MLP neurons of a small language model. Each row is named by its layer, matrix (up: input weights; down: output weights) and neuron, and shows model dimensions 32-223. Each number is 128 + 24 x the weight over its row's rms, rounded and kept within 0 to 255. Numbers have three digits each.
After each neuron's rows, "fires on" lists the tokens most often at its 100 highest values on Wikipedia text that the model never trained on; "fires before" lists the tokens most often just after its 100 highest values on Wikipedia text that the model never trained on.

L3.up133:098166157124093106062158159136109129090105132139137131072121131131168107132148107136126125116106141129121115151131088143152136132124125125134159147141133137092126092128082117144094105157156157133130184173140091100124136113105148139152123110104125105152119105127151144139158144150148122156092124139164158070100161111130095134138133093150166128126157074150154137169132117152108151142127136160123121091168169151149144105110103121148156149119134094124151149109132121076114111167125111123141167116114136115133129094155092100113116113076113132125138135140075141160157139177127075150
L3.down133:123110149112170097110116127128144073145159157114138139115154119121139120134095132089126080083128135136138112140153170135140160122135119116148157097134123143102099115128131140167120102118129141161121128154141132128164083113110156115137130123130100146159096157110119111096156129115156097153131136111134129077147107136129099172132140110146134091079154139137093124147115141141137150086107136105169133095135169095161118122112137108099147134121108133118078125111136122112118127132156112132096124107133137160164153154137180134118137111143134157154098109216107130144093118090136156127
fires on: " in ", " In ", " February ", " November ", " December "
fires before: "1", "2"

L3.up382:092194135101121090088170104131137084136148125100141153124151128111147145161151155116106141156140100113149128121127136115106135132098117096096083134179099143128144154119141107107092135128139101102118108112138140155138070119156169131105134156132094101149113153140169118132152126078126154164150133094143137129160121135122099117093138117117163158153170087129141094158161099112123068166124145145132143115139158137170146126069109135097108142170143119139125113131162128114104144118154089147120122164147112121142137155143123122128108130110197130117142130095090123117153117087131169114
L3.down382:151133151124094158095100140150109135129115125151132151140108116156173129161110094124145170126130154159138121169127147128131104116108118061100135123099075190143146105167127080096093136113138123124154159096146136177120107118085124144154112132111069136112167161115101116117108181123128100093123154147153164124147159136055156115130134110105132117142119113133151115150110111125105095140151126160151085119094136132114126133134135142130114121123169123145099134108167133138075106118105107129112183140117114134150150142123081141144100148116159148152153169136156117123162148078136123109
fires on: " January ", " December ", " March ", " August ", " September "
fires before: "2", "1"

L5.up577:117152086092101155174145157170136156122127088126118166161104136106113148123151127142108115111121124092117123102142107093130122129150107138139133122116100093119157102153141095137077193142108124134159105124119116124096133140121162143130134098153079121144119151148137129094143105157091136158141123069150119125126120105116115143090134102143127131126171122131170165188101133157114139128170134116155137136107093107142118111150164117150134115139144135109107131166088146186121142123114160092133131167121107169097150153114127124133153074121177138101141133157157161160100115104054127124
L5.down577:123136144125153164138103139131117151117128150101091097126174140166114096112144164117106119144145116136164138124166151125136104136121108124135119114131136161139168111139083070149125121160146130127147116105136113130120093111120109116140135139103091140116120135154082121147132133081128092131149104098146177114144201103078141117106108117148094149134071131093119113154130101116152120124160148116148121077128140114103149129136161135135134153110164161146133129168168126171096126137084147093058113112133128136191095140129132180125113095129132148120076096109134108128133144125123131092
fires on: " in ", ", ", "1", " December "
fires before: "1", "2", "8"

L3.up457:120163140152082132152166139055109126154091131119110087130157136139119138119123159141158143094106167124113102128112120078178111113151131109145143117117091143098169117118123131123115111125136150077124097089103138149100133125137122166166158115122094123121088103110146109146162144117087164130166127125142113121115113131068166104117145140121111106143126116111128120135142139114161139124132120162095169112095137122136134171113156113096159152122148113094184167121165168111139131112089118109138068124150172118175157109113190097136142144140122107112155147114165109188126155122114133146
L3.down457:147134125127128170114125139101150135098118101144164107115091090125125155096119120085122121158118136158182109133137127164148168064122100143127116140115133118112148150079103114163149137106091142117121082145129101131088092105132136132107091148122109121133140123114098176149151167092141152113136139122113107154119141104078129130187129119153079141110151110105096094173110092161121130140129122127176125131137120161140124129137113085165149109156137121137146122116128178122123115121146151203118140147160161133153135139114122179137116157135165132065143158117115114135201179119131094128
fires on: "\n"
fires before: "| ", "|", "-", "| C"

L13.up971:114120136119128142086155071070157115142103157137197067103146153142124088141163097151120098144123102110144131127116135129083102148110106098107140130128165144113150101130097087113113181145135131127106120113089111106134112125135149157161148117170095170121154142144136123134136145126090116114160105135113120085153158129133140103116109125134102146147134103129111103128122128137134138116150139149107109162146134146133127139153148101149112173098156214105119140086125146121079091149111173164108151171121143086126089079084128131143123129110123174135134134132131156150147136137146162134
L13.down971:101122126112158154117129095106089150168126167141117097121181148143101112098185137093114124145164108115094163129096159126176141112139073126104121116104130130097149128136093128111145108158106069126123115166124094128139138127124121098135121120174171127118143121121120094156134105124143168143155088131124107143088122132109162121113107081167127121157135140129117131116092128175115114151122147137153120119150120141101138150161127138122094110137130150148142125118147156125173129110150119096111152167074129076129098111103169145139103117126094144081134115157110158166152142110147143131
fires on: ".", " | "
fires before: "1", "2", "6", "0", "7", "5"

L3.up521:136150136108158141092119118070142111139130105120124137125110131153103125163116142091121131130149142078105129136159109115140129132161154118111158106166131116137175158133146170097155175121131137099120100129131169160105089164123111160136111118158115159143101136131094115115146158142094107127103150095110158097061119133140096156161135119135157136188121118122078109159156158118124131155091131155167170119126182118145156131121162153129081093139118164142118095131149129123130117076139080113072096125103125097131140099126135092129112122106149124126126188181155110107156106151141096159
L3.down521:122126124121117116145126113121137160092076132142068158075124098090137164136106115122146149129097128091126126118110118178137163165139119083131168103106133137122134140157160133117098153166110103085118116079127106129174108140096162175131160110161110121093111132150114143140148149147097162136157122130107154116125113124149126081155128120126166146158158160194115173107138131123137111150124160113115130174130170100146101151185116135116106104139121129128119100107127093135113091102159143115142118124151121072160130138160088136129107084102149114153133142139135120107142079169145104127
fires on: "==", " ==", " career==", "===", " ==="
fires before: "\n", "\n\n"

L2.up384:146108101115103135094116110126138092094110134121109124116134121110125180106095118131126128151134136083148135161147111141104141116125161113113138135132141124197137134118113127097126108170116130160113180164133097083138146184172119154127109097128110090140192129127111147131147157119105098106140142137174148087131127132199094087156112116102116166151105138106125098120127166128134110129156129141092117138125107106101127135110128076154127128100116134103129095138116144149169094138193162137161127086137108105155140117145139104100102112071122150142147145114111131154127093126156099140
L2.down384:150116120097133138156147159116128065109078114157109131112111096090149188162100175118130138174131121118139158156140115147099126126150134110142093106118135131175126121136145113092112144167126123136124130125145139107124092170128117150158174116143119141159138119146130150136138144135132106123132116135165158059109149102169124097141145112070109179133139114101150115090133162113122157143143123143108117112104117117121127147093126111141126137081158138162137123150114130139136122124179134151103139091156130119136110116139140120110087119058166083160136149108166098095123135116152129148
fires on: " ===", " Gl", ")===", " gl"
fires before: "\n", "\n\n", "or", "obal", "ac"

L9.up362:107128142146144118096173090105182139123169142102155110129131116136149116162151085095074129151163135118177135130119136112121186103103145121099155164124106156177115153126126136139116084092126158120144155131139062168144119130103124089140121142137128117136130125124111140130117130103114138126121158138170096064123112127101155125091139115144102183149148135126127102178124091101152092128114117140175121165109168141096143141141106141136117119124109133115135124083168154154129157140157131155140131139120126118108108113081141176147137140078094145190130114142105137169127091134102147130
L9.down362:142112101146134095036143131128179108123142143106141143084122148115154134151132132092116136175141143101106119106117134111115144144124133098107136129106115158151124150099132123137089094105115112137128132150160101178128151119144147106157116174130125107105097130112139128096123150131158109100113100123134119100109111140130138131136113140174121184156179138169142100179108109107141077154127107127151112171134119158102137161173122139130124131101085113130123152137147123133146130145143126149099119139126100084069099091140118155193154084120089151169120122159138137127196109120151161151
fires on: " ", " | ", "\n", "–", "| ", "-"
fires before: "2", "1", "3", "0", "4"

L4.up600:151157161156138096127168137105153104165126097118159142173113083130160119123159133158143144145103124127134088105135171118145144112137130203142126120094112156122093138132141149138145107093089137112147104130150145114080198124124155130151158166149119116137117128132125097116147134175105160146106142125137109117116152140105127129113139112133098160127117135145131130124138156117112098134106127129083111119115140103134107128161113087098122139136120123130159121131142145119121084078142136071118150137131165115136120143077120101089134098149128134099135149160155147075109120071122148098
L4.down600:143091106145110126158114143138125093162122099115111106133073094138139088129160174116141122124084154095123116149091077094129152117121152132119147108129131146140131148148127124183162101101082134159137119175149104085135200139127125125136104153140094130128122154132097139145124132129120133141135120133177109102110134139092142102096132158151112136119138154139163104139119147126143125154103132094099123118150153131109143153191103085138108118087119128132107090114119122082151116111149121114097134165153113137146164148113180120112155112105115151127147099159170145116114120100136153118
fires on: "–", "-"
fires before: "0", "1", "2", "10", "4"

L3.up615:127145117130114146064142155135147122144123113157146129120112162116151117139081100123075150108157103124113099085142139126116143164125110145130101118189094140156160144108083117151164112083127119147162093102189168103132150077149140131114114160144130128140119120087099195122109150110139097171136123143156124132159125097109111127183132123113106126136148120142171120082158166127077121087110112123107132080130147135112088111127142128105121109121118155099124144081153073166128121132119135141126147144143168121136099153102151113134139163111180142131127117176130131136135098101127177138
L3.down615:120128131125097100170125119078169147089119125166110123100127136120164172146144134137120118058135144155149179117116130125098146159112118158133124143135154122194128104116135108112162137097131124158112107165151150102138155169128127125120121128121148096098106115113158113114110134139078098140127142179152118134129099103147146086152128130124139124120076114151133116129117145076172107149109128107109108106121117080111153142151135120122155131137093118104116144151115131122086142140108108125100087151132125086148166139127119109163118124114117126158119154099126096119145153161160108131
fires on: "; ", " | ", ") | ", "1", "7", "0"
fires before: " | ", "0", "1", " |", " (", "; "

L3.up424:108141142165153074083117102112114107141174108098157142150142124143144158148097113135130128126134113129117069085141149112187086096119094150177097109153087170130120087168141104129156148165089088141081135109093112135139141133120134163100118140136132098144084145127122137121130147143136094123130160099175145095176127150139094150080124159160149139078129123152127111097129147153139106131129101166127149094068128106126155122091145101139159084129125162118117119136129158130120138152165127115128126088135160163144120133115155130114136130183122159120129139144123127149154105127142136083
L3.down424:140101203080140153125133121098128127170136130146114124178138157107069116149124107136161098083125134163125148161145089139087121158104106137090104141159129139100116133165140082098112136109154119135123164165126132123157152124143133147135123166095115106157141138113121157138129125087103113135133152111143135123165147115135110104120095118111126072124158099174139108141117116130115118137124061157084142088109134130130084142123117103122150134110109125129111157119123087124153113138141129126127156112122104173145126120120104121161192174092096118112178148136134165122165106086153140153
fires on: " March ", " January ", " May ", " April ", " September ", " June "
fires before: "2", "1", "8"

L9.up838:080114129125099148067128155107094120098108065098167122136145139152132115094146105112127054180131087137146142120160093143126143125143131124161132123144118121068104104152156160143116106160158091117148127107128136163125113130127154163122134082124123121123071123141160174148140170136120185153094149115179188150133155160122132124126106135117114112172133075095141115122178143136151148124135119154177138119120128110148156141123138128131149135111158142149146108160118166147124126114116135143161152114139159171125112151132120109134098119100115130126096137097094081131135086128124118100
L9.down838:137137140165106150179139119126146140126156150109166133144127115147125105101109116099097117148175167133120113095141115154163144139166089117092134110157133165116111157158103157098099090147136129129125143208122091113131129121125147150098144127123100128125134120115086138108138176154100113115147164117143150126130151100108124089127123119127146124115178108139143130102158152098075143165110130150130150120146129107124080152124112072156126105106163060097083134135101126140118116110140136152127152126118143113161094124101130103137152146103125157167109140108110127096095101132117195124
fires on: ", ", "\n\n", " (born ", " May ", " in "
fires before: "1", "2", "S"

L10.up41:142130139159135136122136122116100122115114142142119106131140086087144161115156131138118145146125118133116098153154084114158141138149168126138126146151115131132143079142118141133090087155108173088145125113109135124152131168154172117111147146143124136090109173097105117123114158133173122126129089167145137100110107170132127114103103159137153151170157096135119073112119076114102136082084085143120113189146139153137131113132106091106097128150124126079110098070150144116119141140129126103128109113112147164138093121114162201131159132147090120152109091175150159110127142127142132118
L10.down41:120166138154099129120130134119119121126170156113130134085145127150133190124125135098145128159081080149125133118097119120130151154178120140112126139102160108101143150139177102167106127134078170115073125132137135103125132175097112136134130145198096110133160112154075119168108117115117147118129065142126149113100076151109131153116145104160132150149139083112127082124111100186141137113103120144156119172124133152106127112100150125182115080089137089133170132106152151131137141137130122149128121123133120097145114175123143148171121129161113115108175156133149138103107124131105126163
fires on: "| ", "\n", " | ", " "
fires before: "2", "3", "1", "10", "4"

L6.up80:187173136141152129150159142074116180145144109085093149141102161154129101120118121125132117163132121136102101102086138157084137166092149153126096091164179134172102125114120128093134122148129127126142118122093135109157167125105153139136127150116157117146131103169175103123147110155176157171114101112129167143112117135104131125095127114115102158108136109137130127068099108118127130110115080131084131117135155082109144107126121082135145132141129154114104194154156144100145104131185139088131112141159097145113158141149151127112147119123116145102174151138140139090102124108130135116
L6.down80:168155143150127112136156134123131145139159114112132102151117063154148158123178144107077156123126109049096118155112119097153142158151123131124099151134136139135123098106134127142130127152103112078161105122115130108162123132123125131116086148176089109124121161133168145136120154100136135134103085153137114110153122132103148153115149107157133133133126110160159153087126101121136116092122090162080160113113118139112111131127124131168109161113098160147115116092178129106121115117125137085158123104137085169157148120084115090122108101151122125152128137118168147088130158115141129088
fires on: "–", " to ", " and ", "-"
fires before: "1", "2", "13"

L13.up162:138100075096165122134098124093160115155134143121136104113150155123129136122103143077134117121131099104076127115127135106166149127149117084143127102112127163098150122133116124145095106129107151167155112144149091142103145148111156083110099145131148095120113112144101102078153146158104152105140139105169131110117166158129120108136127113177129123123102144132138112143125144097089114094149131112119140159110152185106138132136151118177127150102129167115098120123094141095120108146128101088131113127149125126138098114071160163184164139130126151136138164124099164103160131103127187119
L13.down162:136090123173138122093130107136177114130135141119103124078154102143105155088126142098121135157117126133137079072102167124148123134116104072100146091123172139149110129128169122079096098137119091125112136132115132141159114120105109167096102158177134112124135127139122147153160145173115133165140136153134109135129169121141138173124131122170076121204160113148127117146103117114129107146158113124113135152128133094095115123127130155119101119142121134115125137124159139109109121176148137068105146132108127122119121096097123123159173141079113136139117102116183163146138149121115163155
fires on: ".", "–", " | "
fires before: "1", "0", "2", "3", "4"

L5.up199:148133126138136135063177103135143132144120141126167091112145151137144129102049153158121114132122111193154136129150143098110154094153138116082105131157164104140150132117170109091131142116123122119121107186168100095114099108127131137091141135115144156107133125128145152142115167156151149118106168161139133139131135098092078094119155117133133124107126113166127146066127120116089161094159134139133110102143159136127088096115089112108135123127145126128144156157149075166121124133091086091121137111134130108135107117109141131137148158099153107167120180159119115094116103104106154163
L5.down199:105117122110113101095145140108137102120144146203128112115137165114125126108067166122140119173110166161157156105102157151107188113121102138136115132131134105157150134135127089104146096095139149157099090128156111109141097130119151139118134132132127134133122125148132135104118157164116131171102087175151111113158145094130131114130175131148132115126130094147140111076147145111145123145153133110152098122128088114130131135126145164099129105122107148098121175133153086124150086134129078078095146110131136084170160125163083137139131124099166094148151173133144135120135152144124119169
fires on: " | ", "; ", " |", "006"
fires before: "0", "1", " |", "3", "4", "6"

L3.up664:095087126137122168131123126140136150104127094151148082120145143080141175135109150162144131140105110109170103121130124105123161106121134117077106098118148129102112134108126110144089121172126109118117117158106124122134114145134097113143137118119122138140129095101144113166132117108103148129159132148181159153093148205147090072122173145155123145127137110112129080115151160074154147117157102117124121172120101153147130169132137132136145100149141118101157084127112139138127083106150085128123136149128118164138138152073145109127113133120127074127158169110145125118132115152133119103
L3.down664:146132133105116132166115133110131110090151118122105186133159134154088159151165119149098097082162096088170179073109123135116098082162139138124092140170145141158131130142121172166129098121125119127148142101093153079128099143127106123126103134107075083118139115118150084125128159127151111135139110103124128104124139126136097137154115132159122107153162103112124131102093145105165127146108091101146112129143110152139133107125120116104128125116114174127121172170087092096137123101129123154112132134148164145139145153149160086114109129103121136139136190123147110144165146134169091131
fires on: " ===", "===", "'", " ==", "\n", " with his"
fires before: "\n", "\n\n"

L5.up374:133135134139124137091138121159125148128133147137126112124114114108097144094078144194157152192117107110115128078103123129107104060116138156113147144136110171131141122111125185124145121153108126118140136112125111163126132113129156127141155057145054133122150119132165117130149165109122155109128136148158125092157110178110097133107146127093084088152126126126084177182154168164110126119152109128101109165138145154144124132124138176156130114140118157138105091115170129134106117114103124140144091129166136131103159112135106114139107130135138095134108179141109140081116142115141146136
L5.down374:083127124113113134131142140167119124110128137084164092121101104115101116118156135113117148139117110079133128105146149110146113097153155115106153163113087120135139089109130133120103109105127136129080103110106110105178100104106143123146107137152117142143149160133120111114135156146155128162127144134106114174120177136110139120147153118110091114120131145149093130128155087128084125153118157099120118153163155142128126214119117152144144156132064146120156142143130142135118117187149182071128103106140118125126132205083125114121107128118130090123102135146147122122136174136152120159
fires on: " ==", "==", " ===", " ====", "===", ")==="
fires before: "\n", "\n\n"

L5.up459:105130108132176146107119148103135139165134135107159120107129095135138130086146124107077131093144123133147171136129132164106134134140153152090084124160121169125149110122128137117139153094112112144121148142161188129073116133140149101088121166165142128122130100097116136156137102167139133126144160132104104086105127140117141173151132123108120192138148123141171124098132144149116134104110168107107098141149137129140115099119151105119165107123143135102138133112150112183091106084132139112143121123135196104142096135083124099138149119061122166103128165130114131124097098145166137091
L5.down459:133119123115127128136115122079181116123145098107143112124132134139112122152124147162128103139097131111137112124130094114099147121099139100107155135145177131140147143109110138150176093098136126154143121127136143085121138136160128131125128112175095111105109109114157136106086075156082081145129132167150143101187165099090123119102126133168141143115135081141128116106114167163121112120127079134131127141124098079138108132147070130120144150119168154112113176174106083131135130095123107118129155136146146132160123148110085147173113123104123170137115106100143097162151156122080103130
fires on: " | ", "; ", "."
fires before: "0", "1", "2", "3", "4"

L3.up92:117115088132125094139165158126149127170167124119102159127126182106143149131111161167158091168167108122176096156093103160167151118118151163181160127154155125100137118122085088164147120100152070124140103152140135125101106113126155123139146116128106126125115145130124133130148108111082105162137109119178153145129103117126073076109157130118115111124119114120121156121120125145137091150110119128159145140136147124154144122159131133124176136149122152172093092079137102115085161105120147152103107108141117103125131091122123120137166093127150139143143072103153135110096138119088104125
L3.down92:108118116130124125140155096179099160143124083117116154127104171115123122142118135104107137166132077125115151157111109168177117132111149089146158145098138138138108118129106092184130132116166083137101162109108112113098126134133166161151153126146129165104102128127102134115148128111152118158124150109143141122109121145109119151100131122086116149172147126126106103138152122184184147110102175150161138159136137127117165135116109100143129144158155152138098098116143130101109139143102089114115138167089121115190120137145082112101148097124121139125095088127167126166129135118081089105
fires on: " in ", ".", " In ", ", in ", "| Preceded by"
fires before: "1", "2"

L10.up294:168116141119173129093122083148135107120102126121157111115130103129106146086079147112125143147108102106110112110135137097177171166163119107121131128102132147110164187132124124158102116134099094146121132133131093176123116160090095143167137138108135111130118147130106136116128104149145133117118124153146164102129133109084140095121134151116121077139119106158152137142121166158091104167137120155146128159114149121103151138123090137171122172118175107111155137134138100122125114125127126084106150106096143163122098096112152157143105147144122140128153131094163109110189127151140161161
L10.down294:116138077094143135110151151147085155135172129083143060126129150170077140152121153089148158124121143165095136167115155131131132138076155125157091156114099113117174111114093144137155131165103158107112158088150118106134118154110115128124116146136150128166110122135111097114152137137138090131105090165101139117120145111145141100137134124118139107155142120105164117090108147141152089143111128087128130136076117144151108143094142111080124093147148135130124115127145115118147150132131128153134120103134118166124127128113176156120122160168134140117122103072154175083108159143158115146
fires on: "| ", "\n", " | ", "ited"
fires before: "2", "3", "1", "4"

L9.up470:133116087138155166098110133126116103139137102161094164123139171113167141113132123135165119183096117158167145074142114141147114130101147114123129158102083131127103147100142105085117105108175113146113122143149105099135140160155150159163119147147118140106153138144097094113125144105140101096168111136096104107083125138126151120126164119103105149080144159151078160121109158123090140099109150122110149199120143143119148107141141131148128098164129154150141151138099129105154105143125134148105134155106142104132126132113137121164116094164156169130145136122153114099130106107107173099
L9.down470:119095126158099157143121082157143146146118144144148138149104120146100114114155146161177119108141135111123132149126132078161149167154124151101145087144131134126106149129101121109177137135093109117098124155145165153112110105110144169144137143123152070134129103152068095114129154141159115078117127153148134149168136084113132135165153163164159097125151134111150108159117135127124094154110128103142112128100128162096139164085128083152126096162125137146157123120131127138128099159139089149085149107090098155094101146110145134144150125100098093102107167146128166076184133134153119125
fires on: ".", "-", ",", " ("
fires before: "0", "1", "9", "4", "3", "5"

L3.up599:121115159151144161122148125138150123130143074135144113120180159113136123129082123123131086171141105069116160119132122157073128101142129127060124117093141148119120125089115109127133080168121121180109126103172132111154095178147111122122122103163130129131167117097157097096110163099130122142136080098134187145132099144172099111132116123117123126121145100098153136136136155106087119143126104161122137121136133160149131126140148068127160101123115169129126115135136131158115118152122133132110121188133111135114146098133098121123117090120158120162139160142101118120141102165173109147
L3.down599:089133141101068168126126154133151117125085136116089156097122110133164180122118163111169142138121104076137085127112140141075111091150113119079179138109114123161134114135157156121140115119109169115135108102132119094100090165143139099111096121120126142153142140118139103110172104124178158139126100108111144096153158123165111138175161110124143130156127141097119102120140165124111086120127097136134143147168162121163130121155079149119154155092140173139126144117136140122109097146134121107121128126163112135128112146133101093099134103087171121127128154109142108125128135128110147119
fires on: " ===", " ==", "===", " ====", ")==="
fires before: "\n", "\n\n"

L3.up556:103095136157071175117131138148172128130149127124111163164120160100102096097169138125112148134154105093124097099102092145133129089145098123144148095146133121110126120106168112132122154163095130118143140130140078126129095132102092153161142164152072119132103098152147105121122137119098148138106103123118154148119066112145127098148147124103143082122148079150086130135134119120099164122136149174107157135157139113108120124163155161160156131144126141121176119134117152101139147102171126150125112167117154162137146093136115145133142144154111106112145130099138141128107147128053108144
L3.down556:092118101091133102168105133116102174122093172112117146149124124131149131124162167070116155150117115078151127120104148112203127133150080148134120118158192124117117119119109118131134154126122128130149162128114110065134119116059148120133114148143088112134116158142097145137133127117136128140149077133127184122131150126143116078164142099120160123102131139102127156132110100135099141130134136164122173121102131135089082123133123137170129133149136136155138141113121173061148158118141125112137121182126151125100112151107097152125103141169149145092096137117118175130116169130118125114
fires on: "| ", "|  |", " *"
fires before: "2", "1", "3", "4", "5"

L5.up530:142148163115142104134132130112132158122167104120158142117147152122122139110136134157139139160120101096145152147146118132101119116153131126150125095144153081126136130102115127126103156138144115085160096130119095133147076139114121112148139075152127122131159139131148134141103170149124136126131082109144174120108116133152100129093149124101117135140179078136114104166079104097102132148092092126128111172187138130135117150127118136124142052148168145106128135080125141131095100144148110087174152116168050151174120101144101130133151155144145102140140119115097184114093153156128085124
L5.down530:138110123123116156112127164161115128082095090141080149129129104140142111153125113123096103131137150119100117118127138146118089099130137128130149163094052162093121112132141167114109121134148166121099166129136160109104122173128143130129144148129116139107126204130135107146078119158187123134120158125141114131117159143088119132113165093139108113138097163135135135124156130187082108141088130131131145136116165136129115173102149151073150111106125132189113120129130145114106138195129115110101146129120132100100089171127141156106113143120143113131093134125096125123148109119150101138
fires on: " ===", " ====", ")===", "===", "====", " =="
fires before: "\n", "\n\n"

L2.up631:124171148151085134123116151077147128133093120190112116100123134115097162135125135084138126104170142099129120161123111118115133081139149103122124123140105117127161084142105136134100094172145109085142114137119119118116105140148146132112152110154086139160169140124149155089141160123130110171114154131120147124138099154130113091119105127047155148133150084154109115168147148117150098104154116147102133146141146123133108181153175095141131143148132143113144141154171100147160131105118095161132162138120129145113149159146116101113133118114158114126127194128158145121112118183117126114
L2.down631:116119160131096172126111189136142104126127080126162143141098142096112122170121127103144131121122159062157157192128060136118130096136101086130118116115134155161074119141121127152133161124120119125161150122111121122114091160118157124086113140105101172155162122137132129102150151118105102119125172128148129130173078115106113146113101078103158106136098089153121133140099123148146151114149111096158146136156138156114109136132128114107116167127159141107141109147138122135156100109116160124118134134109119141099105141157114115127175105086165123126135204149158140109097110132139088102
fires on: " in ", "\n\n", " In ", " October ", " November ", " December "
fires before: "1", "2"

L5.up69:102144119113131132075152151134118116124140079135147111115159099132146154091126103108103106089135124131126097116148136111137138129139179140112149134162077166102142169120077118098132150075104165157110168146173124128126112084126157100135127145152115129155122106116083160133125166132166125138140146143157124148120098101126186101141078150104123158165148126120110136128136108125105149138130098135109119140120125144122091135127130124105143102129106154116174153071139110174140155114128121105133129115122147112095135171125148140155106125099171149147092130161099157123135146087130153093
L5.down69:155142094127127098128138107135167130160130116135141074110135173135110112092126134161130117091116073158176168076161128151140126113138150160153157139127147119140163088130141131112155148135125133172132123155141108113162161102144111137133105143131119112108109113128126141116115144116110148154092186138103092152163131077111164090135126141124113148137085153119119121131109155107107113098137099109121094116145096159113114099131111120132128127133147185123138181142100150150083109129099090094104135149108146096124153131088098140149078116129135123139115182090120076089138136161144063119
fires on: " | ", "0", "3", "1", "4", "6"
fires before: " | ", "0", " | +", " |", "1"

L4.up431:151133137126132139147134142117141156142167138133133086127139102117121126075112168101073154174132096132130104107095169178199127121139116131142128129128123123104217109106098115143085127108101157126129120088102099132122114142127171125154151181138115151087122120113127088134147163108126150126127108104121147117103140148106140147166108117137126150144148109093144151103138109133142131112097124156141125092106141167095144151082136167182125151122135140127127118149155169092153128168105100095117111112127167105156096114114143149136129119114164141131114123122145133134125168116105091128
L4.down431:150140113090125147110077142095097109093135069093155119157130102111112112129112165119090155134182115191168076128096136142108157110136123169140109149145096190106156108084129129171163126106119157092118105164112174141149081122091139135159107125177107142135113134174128132131141126144075124104139117093100142083133183163124160138135171135135101121133089144116111133134134118160153137152136120115155123132138125171119155163160081135180125158134156131133148146100138163084125135122152130140097121136128107129160123114077127164091115116096154153134144111124122135117141107095141085076
fires on: "\n"
fires before: "| ", "|", "-", "|  |", "- Succeeded by:"

L5.up279:087123141120071105086158122136146109166170126134173143109135103099151115154093167117154123150098139111161074111153127113140140096126116118148141134133124152069128086170123127113098141124144118128164145150110128102099162138140149142141135109122097120168093131138129147089167131090099121129129133148130137107159095160136088092140125169103152117128112123156146113164140140146116071122113124128145174151122094110136145134151114113121153099112146189118135113109102129151146084103109031116118148139147123113147169121172140107136090140137144151125124111119117125097116101115112128113
L5.down279:132107144115124134099130092164130144110147185078109131151117139164122128135117129105175109106115146108097088118145159142094122116141060071095120157121100074148162092128137136139089115156144141141153167131122128119089158126147139151128146097130112101128127137152158140118136167103118105140132143130137148103153092117138100111110118119079138117130135143134143133152143102154112142165140131132166155132117115079096146107113176121089139135139128171134088115131115117129110118116132147130141139123106076134110122151086131130145139170102067102141133133151135110170113108129140181095
fires on: " October ", " December ", " November ", " September ", " March ", " | Date"
fires before: "2", "1", " | Team"